Part of a small language model's weights: 10 layers, a variant of Muon for these matrices.
MLP neurons of a small language model. Each row is named by its layer, matrix (up: input weights) and neuron, and shows model dimensions 0-127. Each number is 500 + 50 x the weight over its row's rms, rounded and kept within 0 to 999. Numbers have three digits each.
Before each neuron's rows, "fires on" lists the tokens most often at its 100 highest values on Wikipedia text that the model never trained on. A number after a token or word is its count.

fires on: " j" 14, " r" 14, " am" 7, " J" 7, " l" 7, " t" 6
L2.up60:495462434516504564509573550420521524534525459510487488400469574604555444516483574521483525507392463528558530597600493486439567366515490538530442580471530436481524548513514597567510513490463450533562495566522401511572438489505552529467515445378471555447459498390541564425542513522455461536460482565566542513498528499466376436546472524434422431428486361521449481521540443535467523474518

fires on: "ra" 20, "il" 14, "on" 13, "′" 10, "r" 7
L3.up337:494468481546496437437544543410534540397553502475579515470548478524524544542457583484446490448534479451479513473481529491522535577396563483510537485523457494427510538540579578467498477550512494458501614365506522546463505418502393530579551530603520526493436527403501411497513500525521476493550461508555395555506366436523507535472527492457555567595511549488473459542428519547487586550501

fires on: " L" 37, " th" 11, " It" 7, " Nov" 7, " Y" 7, " she" 6
L3.up134:482515495578540519469500496542505446462476466529571416430457571499549530512509596592508517482514443518403517495483508586443502526451459468519471442524364520572516468552600455507549505425522530441494467543571347509469483596386499555384554408460510589536472558413466581491512459537525523503455517420391523617514553530532484465507431477538564535510507535479505502479475516579423469555420

fires on: " Sch" 13, " met" 11, " Med" 9, " mag" 8, " Mus" 6, " Mag" 6
L3.up4:505470476511537486466415567460484519498587471534493543492491501465559483534554491526567520462512560559482463518476506522463471508474498490506480407520467407448443487448515519408497479585529602469488484394453455514527574397423526497485542434527471500550524430490461510475489540484491561520494478509557578497468496474590538594429594505412458374462457535468485528559523396522531428517470

fires on: " met" 28, "osed" 15, "ed" 9, " −" 9, "ized" 7, "id" 6
L2.up163:468506536531495535491549449473493615469504411623491570491515490512401459589518543556539494591544600548466484439505457480501413484492511503430548498551547523613479521506520569482402564562535464442478454581436495532423454483464499523467388490476559571498508495430460552471559431535353460424378437473506553534579510568531437514509534462461481608525524522478534587531486525484485470511517

fires on: " met" 21, "at" 9, "ed" 8, " described" 7, "aying" 5
L2.up19:579506493522556479459461483433513586524525455473515515495480556517404560451490404416557509526419564538515517590566389407503448492444486509527604316499512468449474449520536421501566479472589507480537506576515415517488462544427438494558475546498488466456530491439566518560504543497418554490475445451411541474448531605456537548467524500535487600536507463476523502508572580513483481533571

fires on: " new" 16, " small" 14, " fl" 11, "if" 8, " short" 5, "ich" 5
L3.up252:482498560504467572410481512518500415449467450532462504486508408529466456538494505478506458432543434522473612480540470509538577398536502568515538570478469529498521552511533497561449561533432524548539478506506462481569463463483542508513417455363501534535523488525457565462547441441425395546531520512495505539469497485487384665397554422532480558450521457514482555554518496466625499519433

fires on: " b" 37, " d" 36, "ord" 7, " g" 6, " th" 4
L2.up375:486578496558540509474510473518475453499466578538514521476533511451428500506520540405501443535490442506489477476506495551549501509507499536517525440552454520457468446545469494618464493464529528468498443469430437388508361406505549540474381480452550530470449474652569555516473445448543495523463429499533503461531499519465482495527672500438443482585487559524476555586561504467537457503408

fires on: "6" 17, "5" 12, "1" 12, "0" 11, "4" 10, "8" 9
L4.up74:527601493429485542450389478484493437443434540449517552569536528360435471571559446409469509471491503543426501560578522515576515499515470465525447483511367479531495532481512616449386577546525484434592542543450439468425477494516507490516478483533497480533522538475423454471489556570516533463520453534457502572465462510520580489484486470493467532539491479467508516472639587509420562402527

fires on: " of" 20, "'" 12, "m" 10, "ity" 8, "re" 7, "-" 5
L4.up553:387481488552539567576515498612524497377488462548555510425517627530481556494489487484515411547497475561504544535591461477579555439449482422529409475580482496583487510490481469501545478515588439605467494524549483451501494512524354511503488443497448496558506442508435537455560530512537437484571549430406388487469472492483558485499486494408469589496429501431549527624484524530471495522514

fires on: " in" 18, "°" 18, " /" 13, " ac" 4, " met" 4, " on" 4
L2.up41:504520517456457530484514498466528443538471540536526548469534481540529528539464491499503591411494482467542505450562489417527505516488505503475447462569538446549600561422504535460467470592576522437420539520412560533433506519444508369484476471529557536516459472487484529364506520440511464357545547503435577560589442490493535526412498517601625559528577484397448532491479486478579480513385

fires on: "ated" 20, "ive" 14, "ained" 7, "able" 7, "ited" 7, "ired" 7
L3.up201:519488492493559572541611537436519442479393495467487499493538485460464464480499531450461539452466520538495602519580548410502428586467533607559435565495472503430509538440534514465514569635480541562470417481501508533452517474518559486505515501507419505515496490500555515431447493452500533474503521526402454483546522441478453531489486388527521523428399426570502440578422439565490465542585

fires on: " " 46, " not" 21, "od" 8, " of" 8, "-" 4
L4.up636:540518537492537430514543490498534516523477510585457565477568507547504489527555531438568424493559477554614442386448488547548415510496409560480601473431420611421490492508400457469427483484543505532554580435431457491526441495521422513442452520520504522468531359475505511451435539443490524496403477503543399554432484497444480472571526524553497552461475486512448524580419492518448566519540

fires on: " T" 25, " U" 15, "le" 7, " Cor" 7
L2.up12:456516542505410513572516456506584503504547436487473415471505587556457533573528530446497490465459447535493562501525521415434546574537493538498539477489579538469606403473563491494591471567522596443539448444556583584511480437491557499502524448503511440533466425488546536459396444534562505542506559419474512511510458498555626586419423555509555446499481605511442418428453516535459468490470

fires on: "'" 41, " requ" 16, " rece" 10, " hold" 5, " arr" 4
L4.up98:566625612534394509545598466551470464441550599436458535427480479429515565421476510492423406591537372499451580464570470500570492513427466522499547526510438509475537439481576448420558489456531521470552510534516566532534519475567512587488487458490574497578447493472492513488549479467506597462483547524494526465451601423527457552487508539460517600499515500434507494500456441449578443467445

fires on: " f" 47, ":" 38, " requ" 7
L3.up222:486573486491528605457534491628413451493472458564497569517542498438460468444488467434459425491397512506503520504461554624560481501528466579437456470586606496518427534530481471523512558471535447527534495497377449568645509470451481553441460501411541587550472461521445542532357526470445462490480475511522486498521466546517557541471543490480574523440502503482504497539400432455581458444502

fires on: " to" 21, "ical" 16, "ad" 10, "atory" 7
L2.up530:539519613523501540458484418556476509527487439433527509511547465465495559447505515419499467517459552538466520563598484489526479501549447574497519429600491488421514532477453466608477602539464464424495402471526567562577464390495557498502506448517427492573493556581571549539457531431495573565530451463499369545493499518497468562336499482404516483442465403566523406520558460510478542510502

fires on: "ol" 17, "tr" 12, "av" 8, "pl" 7, "o" 7, "b" 5
L4.up61:493517525583473464499551518652494562516436357504573539432496446529479532547434534537589543596505530560474451532538450582519485479473519492570590579544438472488516529555473452443499469490550475435492533431524493459553467507435469422568460512397497471504525544517470539543505416592511449434552622518485608521506424468513494475566542496489527474540521482492538513414523526449474416394520

fires on: " it" 16, "oun" 15, "It" 7, " l" 7, " chart" 6, "inem" 6
L3.up146:466458482577538527494581386546525496515409503488563495365461438472432561525450557579442477447481469484526500484473492576556426549507505507526514496528521539520511446577537447459512522555448430471567515503495605440388515493507552504510451514481552491430577423503459576478567462383600530484450451385532515581540562527507567463587483484467405443484500537516575524547554407470556567463494

fires on: "im" 60, " program" 8, "lic" 4, "adem" 4, " comp" 4
L2.up598:424479569491520487484506456524487423482409481483528482519541468489573605480446520496504521445482577414471530530569502497435530500496559556426480439493453497533464506494503570567518571546475467426366543416531546430472449527378467416562404537482527491360523527501519488426471541460468556514554486446538538580456467555458539434492541493481459557559486583486481470565525602460466570532572

fires on: "==" 28, " ==" 25, "l" 12, "'" 5
L2.up521:552494460537532557456567476527492455405575448521482470472498447458464439402494502509520527557457450488551521459579572492624440510537469524555547467487400553418547510464564540558465431509468442491461512461571511532405456518625448602551412475511568486591544515428567555558426549449469499575575507482500495540469450540516494499460459485373514529491471469552406538489456505423506448506455

fires on: "ug" 16, "sc" 9, "ou" 9, "fl" 9, "ass" 8, "st" 7
L4.up507:475505559499501529566428524544516545472422569493532506572529475414481623498538490515425467542444564550363544479569447467507497504462533530525562564546457526492500443482485492525538480479499550488456401473467404480511523524433601536452562527470485518388568521417508483461445550452528479581398474529525684486483519547584475406612542519493458512445413448463480496512520524553466492465534

fires on: " for" 67, " For" 16, "For" 5, "for" 5
L4.up337:492620486494440638647552495515500492534447462553535424581467505511477553487457391432516390482468515486561512474559448526494472494510567470474509470520528539430508496499464412575499525405569451538528496482550561483495498540565575607516438556579509489478481492431511510496511494575446564412529460448502524475435514585522493389440432489481506449495509508363430481484481449500547541484483

fires on: "'" 45, "," 9, " =" 7, "’" 4
L2.up307:435469516493470603579517613476537450489579586479527501347543586489477557435535560502583446524492415567552501492550476558485566491519543476456477509567479537557559521508526480438479416516433483522461501465515426414519541440589505490488489478550551519613454472487498567530487465482556461505529461515449566484458523512456460524520478517506443540503446454446455610590514449376501446539499

fires on: "á" 23, "ai" 14, "ou" 9, "ett" 8, "ok" 6, " who" 6
L3.up424:506525483369441496517478501449553547440490534585427508515573450540494578501461459393511499437509344483515525504514542530449500469506500519506497465510407516472510537546454501444616495504444513552544485507523442503557570464436560542601475557524430457549492533566501485549542470530495510542527561513586543458482508507470587556501464608449463596492520542470488460425541509548416435524461

fires on: "ct" 22, " most" 12, " int" 9, " cult" 6, "ruct" 6
L2.up354:470489534425511522515487530425421519455474497492504498485505479505544472527560524475459423542543579564482493506505415490448449440517595461382547500466428428522474506494567507524496575437468554311528501466463412549450408455541467690461479488567461504562490523492519452523546526502513445514548502432496446496489511432494459530561504496538549539584506501551451460464462470470521530533587

fires on: "ur" 31, "un" 7, "a" 6, " |" 6, "us" 5, "aw" 5
L4.up441:432550454509498495494458526487459479534523502576580457479519474509427577517459460463383568512545505475472482503514490340522438550484514512445505497504542533520527525456593489447504460451511471568471490514500468430530516560500475431480447538422529521512383505471496506562644513527531486516503462549533434520464391553499554582554685511578521426371522462490533500423496571523464442465534

fires on: " \"" 26, " which" 9, " an" 6, "though" 6, " per" 5
L4.up444:513470471512449474484567508476455477573384435530497557534486527516383465514501515558526465484439541568504354538490578503510488496487538538497601389545571528471472431557478462502548620448489572401508531479533493515461494522537450489553487405512435488481547487463514513441500507464505475377387509444621499576487504483522523550508600476563490429508492484605581494432409532557553488418468

fires on: " some" 24, " all" 23, " any" 14, "very" 9, "or" 7
L4.up429:543488646471514546523460477546597491430510508475560418494486474497490534481531451512499423414494541550511396504637457465473548528588573523521526510476455464472461505547448497454537472551528482507491477663487494504533565465531536604429490514450447481505454504520512513617501459570500528398462520462403590417475514514533498563424507468466498532466520497540476630487403547558535464552495

fires on: " August" 16, " May" 12, " Nov" 8, " age" 7, " June" 7, " Jan" 6
L2.up528:461499519520388488410531563547450520456405480522528348431483455451494500539524558478482623469562572491474444482487501545553493463441448632557519426552458504476470513488511434516568458541515496556469431501565481549455534581540497636523486487482480496579521534581488519494550478550490542537455491473499577502483458509509516508480533454503426550547481409426499430475536478515503438488544

fires on: ";" 43, "al" 26, " Sal" 11, "sh" 5
L4.up434:470425543458459477558526574528501528426443516505561452521533492490498475557545480509560498630406572453493403502574489386476541415542512519556509597496525475478493543491600634531505521474576383467583495480481516437487494480485637519479465433458473462446550524492360507464523473515501492492562599594422512465472479541489499487517468462518481441449461446407495471492464483511440500402500

fires on: " in" 35, "e" 7, "us" 6, "ti" 6, "re" 5
L4.up360:494463488484492483389466513569513419433538635514508520478516491472568544594464516484471437503443563483496490432522433423562465585472434517461534543499557474626499445437564579541467423631524517626507469504410498493483489506472542530541532525492454507449536497444484526530510547547458482497500450504477559520593420480403509587495566541519525515536574579525578550437523488541511456498520

fires on: "ell" 27, " music" 8, "est" 7, "itect" 6, "err" 5, "A" 5
L2.up260:537531577535534486557549405413492607468592487544505387464545478515501395550454487498492598539485496432548412493523466516542448563423487487434549496578553446513508540514518474482508456491492505525446465500555445486358468544546485528486537530503514520444392576488514511434426594510462506529465539632425523422514460487475542514544435531447523480451551486501473508547560480475473622527494

fires on: " to" 15, "ively" 13, "ment" 8, " life" 7, "ives" 7
L2.up336:515510444550462531525529581562540410554418472411510488466513540419565408521548549451436449600468445483488470463508461427461528558483470507541513493572528529475532498546458557482483394519475461592432461523409520427555484538561432508566448469514501567540511468385523581560408493395543515388552532497451496501409557456520497564402524504507553545497483509525506505509585424518584490449479

fires on: " t" 34, " ext" 12, " to" 10, "f" 10, " under" 7
L3.up219:467466563437412532549448494436480553487557514518588479585475481498509408531487412452457478439455476471453473587515497504522534463411504566566558449532500570531506449508500510537486570542555566437483466491409513529506433461499506564505479523543474449438600410571436537627554631490498392454557516489502526579534604485501474514521543571479529497526523530437513536454485400522599390432471

fires on: "ig" 19, "res" 16, "ron" 8, "r" 8
L3.up330:488482465523524539464552488433466484468541429549539532508500488584509454529583587467402447466471474413467519518464434471591558506584552508537471591421469487587599440509545572492513539517527463527428517517454512511548527462601454485552446545539520489532493462548447460333576599463552591438528601497542512463588494430435516506439554482518482463413459547514517485552479524392465476537454

fires on: "," 58, "\"," 20, ")," 18
L2.up189:467497397484522552470469538437538467504464450491423516510574497549517470512554503473502459514513447495527526556583415477526504497547439535526515573582409476520549506513476549544455366417441404522498498526543470532464553506487542497474382543550411528591574504488427495481605561465575529535530522552504532489444507448459539463484577512565536575395432375481463511483536490515562470432496

fires on: "o" 28, "lo" 8, "ased" 7, "day" 5, " same" 5
L3.up572:587591530463492440505474536416565551557501530444485596460427548533441540567549592546476508521484511597552555380442520474516425399472553520428483511491561442530487453461463522479500551517461568567467449411499486518541411496469495512524505487417507471545524554411521551478512483439536472515505577532501563416476550438551444459528512514469558461426593535613521534609480512532491445520560

fires on: " more" 28, "s" 20, " most" 14, " tw" 4
L2.up252:441411539413562558507420489454512500535492513491447603470430511450526428537583569520497531487509524569629546441555463480497440443452546465437517539524427450452521477530540630415455488519416476482532475555530497482517530495503510614490506539482466432549570440483433486546541515527486439476552608538507515477405443404493545515503467507530552483487549497552492500537456561490418459516487

fires on: " until" 19, "anc" 14, " ag" 10, " following" 6, " conf" 4, " due" 4
L2.up287:490535482550485477499516487542427447502539539504569563485488507471574442480444405536533503498426527506444457544592388422503523452474524541505526476555478546431457428456498485530457465504455527480485512501476515398516432429507514515522624540486443485502572408471445453570560469469528396529512475531539497479521546417472502485466600459440545421530461433453547489539500508467546592576588

fires on: "an" 22, "2" 22, "A" 13, "un" 10, "S" 9, "1" 5
L4.up344:458566478532503450550522585406563577520582448510497574402527515534474561526469500506511523412413368492477578504499468491470509483611424549530525586382532500465456361474560455458412438423530497592544470538554470493518391470523474526524544454451488524554449534455408543504540508532575537450535511445491495573482498519508492533463496520523422584493507447498487510441467565503483501516574

fires on: "ic" 57, "ial" 14, "ical" 8, " leg" 6
L2.up284:524563497509547471581478498483487480556457497530572555451452492475425557498559542515510477514516514458448477491569536505563546555365482460538504534470462548490511517458543420576477458495562414498436480490470521497544416366445574484548583499442481472603522463449659543441518554500490565521438599576501386559477571451592436498484482468476492546481424476501391481430454521490470604541453

fires on: " most" 24, " special" 9, "rial" 7, "ournal" 7, "l" 7
L2.up412:499440554418469483501538533475514538434444459511483512426538473622454516509531491468499462518529562515501456522489429588459472474449570502527452463553497506556521502433501587516470486506511554519450520474495448579453471374513434532541606530457638476427563495585447519470476506507541509467619556372491468493416465564435425490472552474439549455503521507565488460495483440413555509439509

fires on: "\n" 46, "ribut" 6, "ask" 5, "orm" 4
L2.up2:513486572600540428518417496502506573496531444459509387445615527451502616484570505484484567465546591511537567542515567452534493483444480500468463485558514387579486501486480413555547443483553476453498487587541498424539448448506576442501514566471460476488468457497495422492493522478431538373493529494519498447482438541584541469558549485465538499557618538554563487484566589505541505510450

fires on: "ent" 13, "ents" 11, " Website" 9, "us" 6, " Time" 6, "ality" 5
L3.up585:500518490482410553488484520545472577496537458491505545484519430358520530487392562422504516526460514564603516438550393419519456477409658532428509508517426492519478573468523593469477464580514495451432564443484494534573402494467416513490548497507466539504576495570474470546557472517463460434441533484490494458559542471528582517562415473455468443521478495552616510481461447478527561506431

fires on: " town" 13, " School" 13, " village" 11, " born" 10, "arly" 6, " family" 5
L2.up237:453495500490505372404505453532515531445464513555513552541486533529474531496526530431529484569493497511489493517589478456564476521506516601385541422441447403473494492496509575513529480587553418521525475451470470534473543515597345480512476521466526540485511482465505525480471467530500454513583481500544515648490416433458479536380510508595603534501399449486551524558504442480482498570502

fires on: " up" 33, "om" 19, "idge" 7, " re" 7, "ater" 7, "ck" 5
L2.up420:373492486511554594499426457485528496457542514490555545454552605482467514555516450490511493618569456441466558539461449499553429513557433560355523503526515527453451533444465448525484486496524428520511458430482446494385559558517506471442488511507522493493540455427471513540560441505466535486479440493575553536537497563502477451480505568580451551446428493534535515510499504547549573544597

fires on: "ing" 25, "row" 9, "ind" 8, "ead" 6, "ra" 5, "by" 4
L4.up408:500440541493489568437445449460480468504456553519532617469542508454507467541498448443514465383500433575503510510516474527475471539529578508475536494395397561497592442506549525396519614584454506496528476505472505509552559474515638563486526537543486582491514470506471478573475528444447490492552530459479451460415580456466410571457570554513499479500509582536477560431562486515527587523539

fires on: " sp" 34, " r" 12, " def" 7, " inv" 6, "wh" 6, " comb" 5
L2.up313:433483435447490548438544550567530517458497481555560424475485534557515610494464564458533519505448568491514573430555487472502499427446512512458480497502576496454494420458501552468556479449534504425468542421499470487540497555394512485387397541534459483590508507463455496496517563586506525597527600500519396490500568519427493491542476543509508599483466482461491536568506372452503608380534

fires on: "2" 26, " " 19, " March" 14, " August" 7, " February" 6, " September" 6
L4.up419:519537501547443438447565572531499541431351512452471526453563513477521669450472525484567565473435428405496483525473408498448394455447570507491559524533437471517483531554499507437535333537515500515501520466419417477526528457514459538444562415488529521491513425463530501510555523507546490510553510509555551548438454462589482561561432484517492504544479452607425461549482455474513506495620

fires on: " ev" 17, " went" 12, "aw" 6, "gl" 6, "urch" 5, " adv" 5
L4.up445:561487492502436457469516465504489408527470502530456517477533547411490543446552528413430516567677534526512576575440559553452474478447526487430489495556442489452532449528482444587441500493534508485467526476513452597600467442537468551510608531427465497501459434504467412542532460467491504527531481565530526553484441583527409446421426598466476478450495518537525507453502551514485450526564

fires on: " pl" 25, " acc" 8, " before" 6, " com" 6, " prom" 5
L3.up268:423491511446467464535406510526556400447549505413544486490517512478494398487590484490456483577495460541483553481505396510465493538450523436425517452436557591569552505478470500573498567542424538563503602435525462502460545546540582502552551516454496448508502480446548540609449537417506375530533516453464481503509637560481422538588485510515589511470486503522462486536464458575447397541509

fires on: "-" 16, "m" 15, "it" 14, "ham" 7, "op" 6
L4.up97:404595490504526541502502541398481460437551575522588525450588541430514504474408476557439519555510439558460481525508543459515516521569466489505415509439495551432411459478531467481660466553434571519485427581566524462389519431539549424427455458527444458477502414531540504466479533498495557482464535506515424521502360547508563517451472499555503505450523549504461486478506442581448547586538

fires on: "le" 19, "re" 12, "ple" 11, "for" 7, " for" 5
L2.up611:490551463492563513506414511508512429479521504544561511600459518479600536554534531496554403488513398449547545527482566501555453552384429481468476489435518570517485488459508525493528487436515549491451542463421474568468494643515580533472428525558428445537496534478459497498588484541504440525482542506513452539430483484487591449496512538530437423521447555500394417336437408478502565545513

fires on: "est" 21, "is" 12, "iz" 7, "3" 6, "A" 5
L3.up138:497480449547432539464555355553538437505549538540512571525570401521458493462418525481510489426442553603486392520539396529492463544508560575494499547477409495438524447502533484417457555609493417561512511494471480448453480425585511520429498457505476480523437530555509423474451557500595500449536553407460433609577552539617394540498527560502495494397473509451481479537484482468575511514539

fires on: "ance" 21, "ection" 10, "hip" 9, "o" 8, "ing" 6
L3.up195:559495476432479465441596474542509405568481599511532532534472458552527439457550556459447479497517410547573492441523466490522529579466458501599487562528546508540523500461500519458504531633447434489470490555514493414522492501557530527571472465473440541444497601571562540527436471472480672455429546446509518461541511443512450563462542424448463447485526468578499544348449518558487495482533

fires on: " long" 25, " short" 10, " Im" 9, " Em" 8, " well" 7, " small" 6
L3.up3:469505558470460573560484502614472378409479475459495524402525429533514471460575508513484453495513425561511504522459518456493546460563457490498510612453446514401464452546505472481550543475526487634487460512551383534512543547507449492487510579579524494437548518443495552514420552444536529436513466648525518555475410516499495591429479537445480507515478443408479509441445445585468462579517

fires on: "ou" 17, " o" 10, "ti" 9, "and" 8, "oring" 5, "y" 4
L2.up40:534575522468442525520513517385473372532496486563460485413478478547466509475489450442494610532466521477538552557530520517538465469526557473444514476553557543543406465494496532463549442525505427508533484526532462369434527382423542523409579521471388544545488445510526354436491548411527553504539514475577553476493488473512658531475463543567523542475592545473512515468531476446488523499547

fires on: "n" 20, " ent" 12, "um" 7, "vers" 6, "od" 6, "un" 5
L3.up302:490468580501438518549508488546444495468508506511485475491527470496519396420531496529548433510553495559543555559479540595461494518359486506487508450427490578513509506506442570476521522455386444471490536554550476507515480509567496521519522548572492521495469632458452452498521410487504493564363456405509507550443520573549524524545466549441571562517395424458501551472429454493454449413428

fires on: "==" 25, " ==" 17, "===" 15, ":" 9, " ===" 8, "gl" 6
L4.up269:515555465572635439572516619465399431521535468480443513406418518470519520537504517471562497512435432589520646430487519549534505467524465582571532487534474594511585485515452556448521519523488445476367476453475609487508491518557425419521528477445524380521383444499438556523459497453523510494509544523509526457414518547511473495464498470464540575492488497535470481524487527514542558434455

fires on: " b" 44, " w" 21, " B" 18, "w" 4
L2.up480:388505433472465463462541430546502510506458460448539521559463496502498435599566466502441471544517459519444526446545535564495491521554551393540475508476450511552612451497445475540507418557517442534546497549502530489492489527430603479531466442499458427518537463531561545546546512511548445515459480620456418469447472549539430419461518445535589437548459536550463527527505541501521535570491

fires on: "u" 23, "t" 20, "ch" 13, "i" 8, "3" 6
L4.up508:402520461484451568472463548475485461515433492476510513469531499486468481470532484402471493559506480507549494506564517457438560437547510580515551497508411490452535536436484546329487514533419502503536495566457530567469482482510549449482437548427490542501569432530450400528489521532583439496496464460510517490427497402493584527619493528462515566465493581567458517506430573386488378588519